config.yaml
hidden_size: 448
num_key_value_heads: 7
head_dim: 64
intermediate_size: 1792
norm_place: "pre"
rope_fraction: 1.0
parallel_block: false
init: "normal"
init_std_o: 0.0245
learning_rate: 0.000564
weight_decay: 0.21
schedule: "cos"
batch_tokens: 32768
doc_mask: true
MLP neurons of a small language model. Each row is named by its layer, matrix (down: output weights) and neuron, and shows model dimensions 298-425. Each number is 128 + 32 x the weight over its row's rms, rounded and kept within 0 to 255. Numbers have three digits each.
A block is one neuron, or neurons of one layer that tend to fire together. After each block is what it responds to, as a language model described it from the Wikipedia text at the highest values.

L2.down1503:107102109126131179124147143055128213165092145104087117133116108065102115085095110147109152141067162146088143151119117109127158140136153127144174180061161111117147209053087158145151111126089164092127148148114145156081122117165171106119104175133073094135100076139149122132090114141143164099121104145143185094134129112073087170189065105114124170142108210077096202105081124136138182099092
First parts of personal names: the period after an initial (binomial species names like A. hookeri, F. O.) and given names such as John, Robert, and Albert inside Alberta or Louisville.

L6.down226:152133175115117131193120093087088089206103137126147068151157118183111109183119079143175100128133118124152134173113140104168117087134128145162203112135087174045159144067111116113105105191116161133122149141136151139099136164132106158132191091171141101106125089161141088035164137149111082178129094156128123135148147128038130144108194131079123106157145090095082177172131135108081079129179
L6.down238:216156162147095091139169151091189099126109157110117142125097124175114088117106083097151148078164090091125128188138068168133123126167076129101117108188137155159175153095081095166104138057175123187162118164102082130111137128117122078157109140146086107144125152079092155158119110110116200139108222105162132128162096124153163154143100099081141171130144137124190077082168122147120153064143
L6.down295:141180124138147100141175112147151155101093176122141154105202128169146123149091094088146052117097092121132112126105121118122135063133060164139151145160093143129122150139073166100114154071162141120131073149058177047103161118129144155137179166115127129107131163145133085130152154146099098137115095118131136097110131090169156156133147112124125125188123171141065101107175124142142142085162
L6.down751:143144157105182125174109096149144116094110130088051150105121122114080120092115142132089046158127148107158097051118109153079123073186079104106111093184084089140136130125123134087148180144094168107149147153134161138069162160121122138067122108109145099167147177186163048168097107118122169119105166155052091094110150136095150122115075125158130182153159183113126097139187088110114109117140
L6.down775:161087060109124180130117107086133114111083176138093118110187100130089094156102113112199084154128167109154112160145129135096173149103157160169159190117119126150156122124170128106091121120142071093153166090143126115105137134151128125166104106151033133070089117105073154129097130163119126156180105119146204137129161133084139104141148143109084090143119140140159093114123064104114198094119
L6.down1054:131104170150156168140117126071113153131130136087097135066099119120167165128188104128180079130070094123150125157134126124083142098114161143079101147145106127105058137154175109136174106096106076154122162199139111160171134187152156097119109111138117144073117096063143102133123148151129054114066097116112142134164129138084181157132118112065145144129139128093086078114169113103139091090114
L6.down1652:100132094163162157091167134085162134099166171122115059104118167080125091125151115089098089151126157118120113106153153123108150114171163110171110151077121163161167195146100117072124176116147149163094131173188112128122180155146092110178110113157087177202094122093118133114098132098088149172134154086095151068160100109154168139151119100128093096112170124222086156148093071091112133107112
L6.down1699:052159088065140105175141144072082152138136113129128060127118116159111141190133097127174055151048131088185137162132145117141195113184103127101129136114094113147145143121085115180139117159168142117130097114093063138131127111104103093100141055123150133138137123068134097191164176167131137105134164123128130125117145136109119065094136154133153151156117065091109207159135136129104088144081
Interior word pieces splitting rare proper names and long words, such as Kad-en-ze, Fi-ed-ler, Ba-z-mee, plus scattered years and separators in lists and tables.

L2.down1080:151124119151161124210112176071127157172163132189130205110162112131161078109140151131082111110121197170117077129126194081120145189125142117111137101144145084123112135135096106150085177092140115148147128101157132169157127131120120090129126171111120105122079127128066073146127134113130153136123156138174078131196118131124160178139145103069072145136131096164135123140126072072110140119112
The century digits 19 or 18 opening a year in lists, tables and citations, e.g. (19 in "(1937)", plus mid-word fragments like us, ment, vol.

L6.down214:116096107122165178132134218135065113161124167096174133096078122157100206131133073119086168106154170076114131092123153136069135123135116115132122142159135131107165110186211146124197098122121153121126147117139165123154077118129061165127094116103144096129106136110114121134133138166172167184106147113139150180153110147147123139085152095120102052135121134140063201170119142098181086126155
L6.down258:088096165076113165187098079147167190127164103145114116166165171152115148103186127073079142088073118166194139121165155110088126117135116092080122153155175133155138164032166085146164075135155131145121115194096130159139118063123145084175107164148156134115171125098134132167136147112067088110145110139121154122135119138171191170114134082118078135112120178132138130234117148106156108188141
L6.down391:137100071143197069137174149144138179158149182105149171144120075116127161113124056090164123150126075117169116135182070116178116157144114222095126094126134100109122137170197109127154052113131176160118131134104182087112113158138172139059081162143140142134129097159211142109091108121169130111118109125124155142116171069139107099168050107075133105095080142131155122142165163100072139093107
L6.down612:099133112088166121149085181115127148121124114113180141098154101152176082126131129083115123137146153177113138109123097180099115080146102047116139108087142059122190216149160165135111085127124185138032129140107137104101177109124077083199090175133169113073128168102096130155131078132110158138070123117102173111146124113109197101086142116123122112078194160153160135157133149122108141153134
L6.down910:112116132136105129125127115095096137149143150098116205182098121155115087128084107148093152135127163073178141130149145119120133099148158083122141142161110124109161165104156139167137122143118140140132159171130144097102098180106087117168147133130166058089070133163178149128117117178045194099101099165128148107102131127160094136092200111130096088133228185114122117126123193116111135189100
L6.down1279:113156194128111069123133096094105117177164142161049142143120119142130110037194195172097088092138114128120165095142124169092136120178078190128063119176055159092121090222142067169134142093159116134171108134128016127106121088125117101173065160066141111165097180156100098143125187132133098040124142172120183156093112125142126177099088085132095136071127097152149096155156131105101111096113
L6.down1389:131095111066125102137122130128119172184101170199118158122104188118148075124131135188196104114086114142163155108125166134164150084157251130119161075202137134133158157162161016169101137099128130133124134172151121120123133106155160106109095150166128114071154138158148139134141083122090161110154090120123163019173164130169136092150144137126178141081122180136087147089153174137132080192067
L6.down1566:100161158038164206084170088109155119121117139096154160175115113128111107103119189160130085153169066157154123116120157160091102053186158130160151120103134063110108120138177197240108143073082158136122146133168191131131115118108139145080127085100129106135136101156101118167124103182150140157113125116102149161145156130130140110102083151117127105146084135180100150138094186052092136139114
Word-piece fragments ending a verb or noun stem, mid-word before suffixes like -ed, -ion, -ive, e.g. exclu|s|ive, compet|it|or, constru|ct|ed.

L6.down4:140144110119135135202143090093192114089174100129071216146162176123135169110083135176078095108109146141152104119132207147128143140110104117137132147114126171201129171138135166108132146164132124114163158166134131073093162137138161146133140146117119098100067117142050210166151135142117123119177114191096099156143145077112135155149173151040127123162160186150144159167065149128109091151170
L6.down185:141120128140134145110156132123109145086139172159122127093027126143098117153131150090167137108142152124198131099083107175096130108120157150167082119122120172071154174071170154120153133142106095147130121132093164181131127162166191091145155104170094107158076151165222141099103180141104186103069112179135114111173162148112158111100112176143113175092133135176073172141111126189173172131134
L6.down328:097155156179108165167159101160148160071121119107106119143127098117147143139167128072098120149147104147163117159180088182134106079146147098146135101106142114133110095069080132150149142165140168165141130147087107188187116084116129119133060125124173132150120157140088130187115172088104108128093090186160073117151154138142144118098130119104135121106122171139097151066205124172099127227108
L6.down602:118100107140156165111133092061120140096168117198185160137064095166093075119125098105140112191093118105138136132138160117084165113120180124154166129079096097086198090131136183130159162147139115171155169139089097117104137134130144158156179143143113138138103158140129106154112091106141152115152079144062135147147096135195111094121132151126154147211130142115136158139162186129200097107160
L6.down996:112102123116062148173111152120162217100126140116094127127179126150126139148094089084082166083124133141112149131127208126165113113077112145105141108112180183091112167104065124118142074122120113117107149099110084102090165146086163160107155155152105099127069193159138148157119106125066077136115197221147125170138108142111122149097139105129142116134200157153138096143138118109120135159157
L6.down1300:133152075130141114178107204119137063175077117110167155144094172139129127161096175079110130103133110105204077068087078190127132093096072178128102154143111127145065090102130087169116109114115115062115074181109140131182170137148110102117126129123166124144151074145173112116136104128119103154077108158114195143111150148124102159147187082202153121068113133146145090110155135137062128138184
L6.down1621:126104114077113085105219107167205174069159172149089124170125135158134128113146118123163147115138128178095092175127123127162172131161150082164094122103194175116146186109133140161161105194104151176050186094092125083136118121122183177169153172137099086163101146239176125103101130137109135081141136166154101102186168102125169119124123186071126152138160114161065165132100117206185131126129
L6.down1745:072130110074222164092109195145115116098190120091162134127053092099100130116132133143102096167170159133155203136102112147120152220132168160122142085144089144118140081131196111138122069147128109094144171130093130057155098194104101132196111102135127123102163145098090165130162140142120128096181094164122107141079065150153157119117188122162079087168131118137106143156154125166143205139093
The last token of a fronted time or linking phrase, just before the main clause starts, e.g. the comma in "In 2009," and "However,", or "-s" in "Three days later".

L6.down537:137141103135139155194146090148089098151118107094158146113105119108118115131064167149104156118063081103100168096086150122075072100190126105171091130060139074158108084135167091115125084126135108131193130119148082176125141143106144119129064143076154130163129086145120096149149115175129103175045201181114223179104133140096120205174139111088104116098128153119171107093215190062131116134174
L6.down558:153087111113157084141209113126182145077078138108179088104142156116155154125090117098118134156149099111165081205121116120097171110139167163128138104080243107156123139209169112128060109150131155093102108137077132133134127134114182135103094154128098137163114140101152142102099107121097117136115177140095168138154109113100063172131116093123075061092182152116098159100163157120162107196183
L6.down1123:154065168141134128159066113146139127114108123181146062075186132091133096120079138110175090139071163169077111116169115107108171109117160059111131140146114126176158124085111100177141122136109101095137149100145135121149171098102183050136149102218106113129090133107205134130102126075118147155122147134145150149139147130096142126110132157166151182119169092102125130130164133078076117110144
L6.down1375:147122104155120131101093111121160131149080119113094114095124169203096104121158139167068150168087135197119131140149113118066119138138184142112068128113111134090160183139160157167110120147114126117123217175165180082086090157119196069077103132085147158109132129159091122130106182184081122082076122174132235146101145118177113067134125116111109100142100135074124145125174149174145127091150
L6.down1478:085112130098090168120109141129157111127122144140143134111178102116109098097186157143102119088147140155122120087163093140122115087082121127100141178101128105133135117133142124097152128126135182138091111119177071095169084129114101112118140175116149187149178143107070144060109209117126146176105196150168163114198125149054185147117122126189132081099102057140092117171149139131218132103146
L6.down1485:161089120148081178169114135176128124155133107158198073133202120068109109158099143176100116121139188129117096106108110173138129155171164118101117135098125143171116132158168134127109089126106120141128042142160073153130113111133132077193141131117123125121163166151188158164092196164154133078176116160138159130165126165074102126122156126028147143125129172059142218129146166156095161109095
L6.down1602:195092105151134109130149097152169112132114114063111106110159094111113193176130162115175157131153094141091083115128118147105077153174168138192079147106123167163130112159124147149137122129187117164116075131146084109133049182112122134151096159111171115171118106138106063111158154159118164099112116177162149102150164192086118185170153111071111087142120115109097181120215135167142111117140
L6.down1762:117157141178161156148086132078127058093096069098095151148152147165133123167093156164097147128162143127091088140129152169152166114102148137152124130124104042208107098128142109104114127097164107116145084174068076175088129163116126148079085092117164112155214121114102086137133118098162064148118169130166116154086130142124115156145126153161115105105192104144142151114176155102109141077178
Final piece or whole token of a first name before a surname (Elizabe-th, Har-old, Thomas), plus "Great" as in Great Depression.

L4.down174:111116124168141140183056143116083142071104118111115113159155112102142147135093123122145108143067130126151165147156185141164041138139134132092108107157062100108126125120147172109145071150139112102166128027121115119161126123119086191101135149169144068149132168129089164104122150110103144134096142132154170166108157131152128136140121165163152100134108128220133085060137101095102108072176
L4.down360:122199125120134147145139144188096104154110160141116161084112127186129078082144124147135085134156145083089070158152093085163086114145110104079105088105165131078075098144113130146121053152112180063157107135115134155106092123080128177143123102168130113160151108098116138152156129195118106183091185123110127102113236114145134136055102102111179110150131069121114120160157185115130200105114
L4.down373:115153115134083144160159150149108165143165146123123104133171166123113122128171076062139129124121077089150134159156082163129116137135118077155122119105152072082158159125086138142117105150096156103133178189089150126141165149158118111140101147113156163144145203079076086110078147108157114131090103133167182154157127130135153149115093091157133175097091171133104126163111112121116165105124
L4.down379:113176174095078129102131146097104107130107126111114122111094129160113096179175102162131104186120115163168114099109097112188113132123150075133126100186120073127140172158176199156147152148053109160136109160081113070085107111112127161186118065192126072139136151083108149149118129115201171121094116186078114127138120129206150116089097137124109122132149112194122097065111138145134129124198
L4.down845:128102152155082140148188088158137132128101118097113116128157153131115114178189117079127155152156131120218125114100183144139090144188133145126088116152181123121168087154145169171175141175067098085151119126113154114137140176095120118132094111127158162149080146086098067095158157113101098118234075158164086069095196162133115157093148141116148076183134116221094146148094137091152113177183
L4.down1107:144129126107145121136107108095125106166123155175129105128153122146127128100133144120177133115141157067187155147153084128186094125134131148102105079143083191091117154143178158162068120107091150093183116096087131123106112127125081098165112146115187170130140085160144117107195112084122102134116119143083173044115153115120110127107147152096155131122177143080099077086091092145115128153181
L4.down1308:134099135116117132175163132120148129147130145094097132144165115148141083159100126105086151162143144156169105210112106098172078100148095054159112150135131183101122109140120154169145075152060184171102165157136190145154115155127122120135153107161051116052120162115120142155117117120105165146170131149130149104108136143129129096065109137136125168141148050200104151111125134137106145173166
L4.down1419:104044075112106138093162154148187064135119118136120148122162100159156149079159153151162157147088190062113083112135118144107144169107064118141059151107139149080063145113133117155105125097043074065129087105107130132207115110164132148097133116117126049142080123173168164112109114147172174104143144186154112157106210143131129107101125135123142120141185121105117142147099134121111189119090
Word-piece fragments that complete a split verb stem, such as beli|ev|ed, inspi|red, deci|d|ed, plus " to" in referred to, due to, likely to.

L2.down213:119113160081147131157119115104106117113100162147083118160125140089163108076128136176139083140097152117140180122159155125128124102155101191122159177130140112131106119117144158122110114124152126109118138148162142141152164126138069154071121132137116088136097111118104104145167195132161049113145118098121118172173119079102127185155094135122075127114153168111117123186148058081104205118127
Middle subword fragments of common words split across tokens, usually verb stems before a suffix, as in sugg-est-ed, imp-ro-ving, ad-vi-sed.

L2.down1661:113105068126075109129101128154093102125128143149118093096048131108090089149127085120114137088142119158108152114123151137123155118140153154128103109089139130084175168127197103148134125116087117144129176152102138081103100136101178141160116099119049137144149069184153094174056174108108119106118103139121128114100215114152129149100152147125149120089136090122107168144153161164217155102095
Commas closing a fronted adverbial or introductory phrase before the main clause, e.g. "In 1901,", "Afterwards,", "While playing for X,".

L4.down137:163135134153118148180183187040071170156094110110151118089123100147153097154095185095166106081147127141054117187122113122159148141092137139188120143170178075138126090158196132158122096104109147089086161159124121138086128146070189078175040110150136124105177131111128097120115103126063114145101075116139121084172106123152151118153121141133172133076124089193159145096156160137094146082115
L4.down199:070079113126138113150100192096115085113064124115172105123117086128111104109132142153140160114127126086101181101055138131116082195074136179206124145150165103155139168116190095161155142114146147132160207130069176125096096096051131135183146090121130130130162093146130085178136070151105079194158117121138136118089080163152106082109117096179100139069111107144165090181144138141141131090087
L4.down229:153093037126129137108153085120114167092080113152152131154140158142169163172137069101119152107101109090081123188088104141053182092113111142124167190039226087192178071131107007159179099117128147130108138124148170152152099141150112100180144061088112125131128200167125110183153206192180187141144159117158140149108140157145145151173112086157118084108168095088078130100086178136155126085149
L4.down241:162141115117107179119164128142119113149138188054080037114179162028128170118136113107162179168079127158127091075152175156126100119159186138124139105055146142101126146098134158125133163105079078098120175203106141146183087150099101122186107106115147082089122121116163099066119160109113084173105121148117120134070117118205135118178138094171142167106157094166108087079136089159189108168109
L4.down1163:146085148172175182150098151085142177126068125126103122119136149185114181129143170133128109104146168179130132120193066148148139144089092181107172139163150136203102147086093085129155100146174102103168113134094116090143128109147156183085119134154095169161149139121158131158067097151180125175118179119065142143074114168151184150114106102156126135100151118156088074158150148171141146123122
L4.down1295:168096177095106102151137130129147183116136139186142115178116142118112165092092129172152074103146137093140151129122129129125150127082136128078146143110105158125175177083105131089140128125111162128141142132114072113135074134129095107077193156112081112069139168119144134143097153161117067128126148085101120087133106132160174194074176135067104156109109112109109169130170110108116116212139
L4.down1587:177130150143133150148111133089107161185083141116169078178096141076122133093143133189115096117151120099120115163124154140174084110063124145126136163151166140116181145098172169152152137109188136165103133131143138134018125140159211073175159162134137159077079125178133090102086145088124114117104156106100156138169162135132112131170153118125150146152163109167092114138074164127148112131107
L4.down1754:081199085134111055071157081109074114111135133125108091159172140117093064182118162166122107126125117141113113099115090155198140115083112080162158097137099111186160099147117112169073167114091142126093140151132163129158157087091093084097056121133095120142144115135153106165106115085168117186099110085125155111120133130118134159151145177192139089132051101152119151169145105119126108159106
Fires on the word right after an auxiliary or linking verb (was, is, has), chiefly "not", "of", "only", adverb "-ly" endings: was not, typically obtained, originally recorded.

L4.down480:193154131087108132095121181213146192108101103150079071110150122084134099147185151132151115119146107114191159137098174158167132127118140096117119110114099119152120075120136091140140088145137134103164148115132133141121163072082086148087132133159124204121111160136150220150157110089105116131166149123078125145167073168091117168087132143115181140132135128183176131148105134072093187184177
L4.down608:104089085097131200110149118192109139179101126124115109116135119119094114136134174126133144143140156138165157134189119160158149144184170123120084186067153159123162103079164131102144101101097150135109186165182097094128139097084150116155068080140098136091118042166128155149103163126161103117144172164133138118134114117109140154096132130149089163201107164055122165116104136125103211122158
L4.down675:160127069165089171078132105137110037157106147097085110132159118107076141093112164122144121137117161112126165047106143130101163136142183098109120122120159122128155142125118128087121100134185074115159136101185051093105085157143123092170117153142133114143088108142125115120108172137110057118121141107112132119141107069178149093147084147106072134104106171089133139118142122120105092078181
L4.down829:129109100159102161101176161118125142081125128137106138121147078126130134140105163130127146139102149096162094071106167130138165119083163110116134116080103106153129193072147119181116113143093154099142161153126059083103147120097123090141099197170113125142126141106137190145153158158090069126155161120171123168151089159115135114137134137121112129087152121109136093174139126143039097170113
L4.down1207:149105091173136155149151149169156150106148131123123071148134150115156135112120108112156122142132188127131141119132152139063124178158115112102107112123116200125144176138129136089077102154092155113136165126143058091135097202116101175160174100160103144115138144196231133046098170132151160124139166081142112161147141136108155180114097169086099148116118119124144131185138120101107168129148
L4.down1547:143109143097095106062097155111120122145123145150158097078129148104127095132143124132121126130144151173116138092119165157151146126173173109128102118123058191158193201146179178175106147149167133199117171194064032152152076119082131111109164114160167142107148147164115114086111216115068095088125095123074133103167046094111129144128084097132142147137172137119122161178134130121152086082137
L4.down1549:131078150152128186181103096118165175133156122069095160142138128056102181112144163132137123080122149110141161108145128050115189161145117149162149130125132151085130164122197120115127114161056189067107157127155141149128086160165091120139160137140137106114158139170184132092147124095148132168153139077134167165127152079156095163094136138162072183167173143041117107078202179098089130089156
L4.down1569:163136131104125164113162114140046123144150151112125048082224154081123135122176124162151123109108170162118146068121178086156078140181144105182134120171131150151179128110114117107139113174142187134139124174121094120117135091142084119113153128158077116140157129182121100183106103123128053184096171160103106103149107130116111114152142107115106145160092155085156085134143136108036110094153
Final word-piece completing a split given name, usually before a surname in lists or tables, such as Wilhel-m, Step-hen, Jose-ph.

L2.down249:171165127092201151194133155161056169139156089195116121124151129096085107129150144123140153138118127098147167101130030167157137135108129100099114150096084116167096112160122118119131127155157129054173133105184116145172085106142127141201117210140186115138218129088150109137165126158135147122145137194162111085123109135169181123178116142170115125134182111098151066133103102021093197161130
Fires on relative or complement "that" (patterns that may, wrote that), on "also", and on adverb-ending pieces "-ly" and "-ally" (usually, specifically, musically).

L4.down351:157092144109109118142077088096108164055162137138124080189148176074133129131211100118161094108118119084153110130138165114170085113112112139101145119161136158169142184101160108112146120153094142080166145112089135151175111210148075113143128088126128162112157122149175117072093133116108158178128118133144130166190176126106126204126135144142111152173083135156122125162167104107103085154167
L4.down472:104122144138083110137138132091184088142119131150090124142072101106131080143146144148154094111121165122115120118088138126116134175148100137139165140116073152096092141093100138034122133085169106116217153135087084131146130084097120199171150170133176077082166084151142140124100167119114110207113101111137159164155173112145089123113167165119161138100115110120099102119169096133152142130144
L4.down528:165090161105096063192147132106134150136124155095140113221116172164083138128177092089112109123084130160138099130109102096138138140158102182116166150126107159098168149122153141097092079121130175113096123157129107160194160149074069154149160128154134150070139120136091158063122137107031138111103141095184184157127137154147094170120135113106139115105154090139125050117178129093162099145151
L4.down644:073164139108138137070159103090084104073103124138113148170158180137129138126153127108092077117112195112188123103154119056146127114112146109155053138171114138167139164138133114101125190119135141128119126171141084099161142077141107087100096121115173161119160112124094033110158106150071086172126131128160126091152119136190112201120107135073136087152142133159111100103108054211109123154143
L4.down951:111163147162185069172110109117102139195156066061126126084179146149137147137201093121089109072160100174137086172141097150149092158124159133107141139105109125114191121159163180177126039144209206123153135166152100127145126142204100106144117115131157083154191193092077123149168096189135112106109152128131148204099153072174063149130093155155140136115185133157131228113121114111148144150116
L4.down1015:196063107119128130102141115064123172082112082126156052154132122087117125210193143102125103115073125165140102151126107146143091109122132153117196085165112124115167162100100102109202131136131126089157155109158143143176114047123140153107160145141108087050132113093140140131173124151164125111177153117117140141175122154086088161125171092134168107097121078120152107177146150172129109159144
L4.down1205:161110188143132138186155131144178119148080069034113095215148175159113144148142070126149089118086140165149144114125107132102149131115128096108106191101094145117105182180147150134101087180100143109129155093147116152156072149157127120165076144120206101110131170087162114104147163118161104166142092158144127138123129157110116112119134145083110100163074165095097186096156153129127169136188
L4.down1647:139079140139092154107186140080057184165115071127148100114112110076124193121146124109126137119124108104167104134180163172156107142120155150082157103111107142147109177159169162155170135059191109078188151147076094187171137201125119147142094174184105126116168111108147082089178189156135165144117120118102094115162151089123070180108172082149080094071170105136148176116121160094074145138150
Early word pieces of multi-token proper names, often a lone capital after a comma or "by", e.g. H(alberstadt), G(arcia), I-s-(rael), Al-f-(red).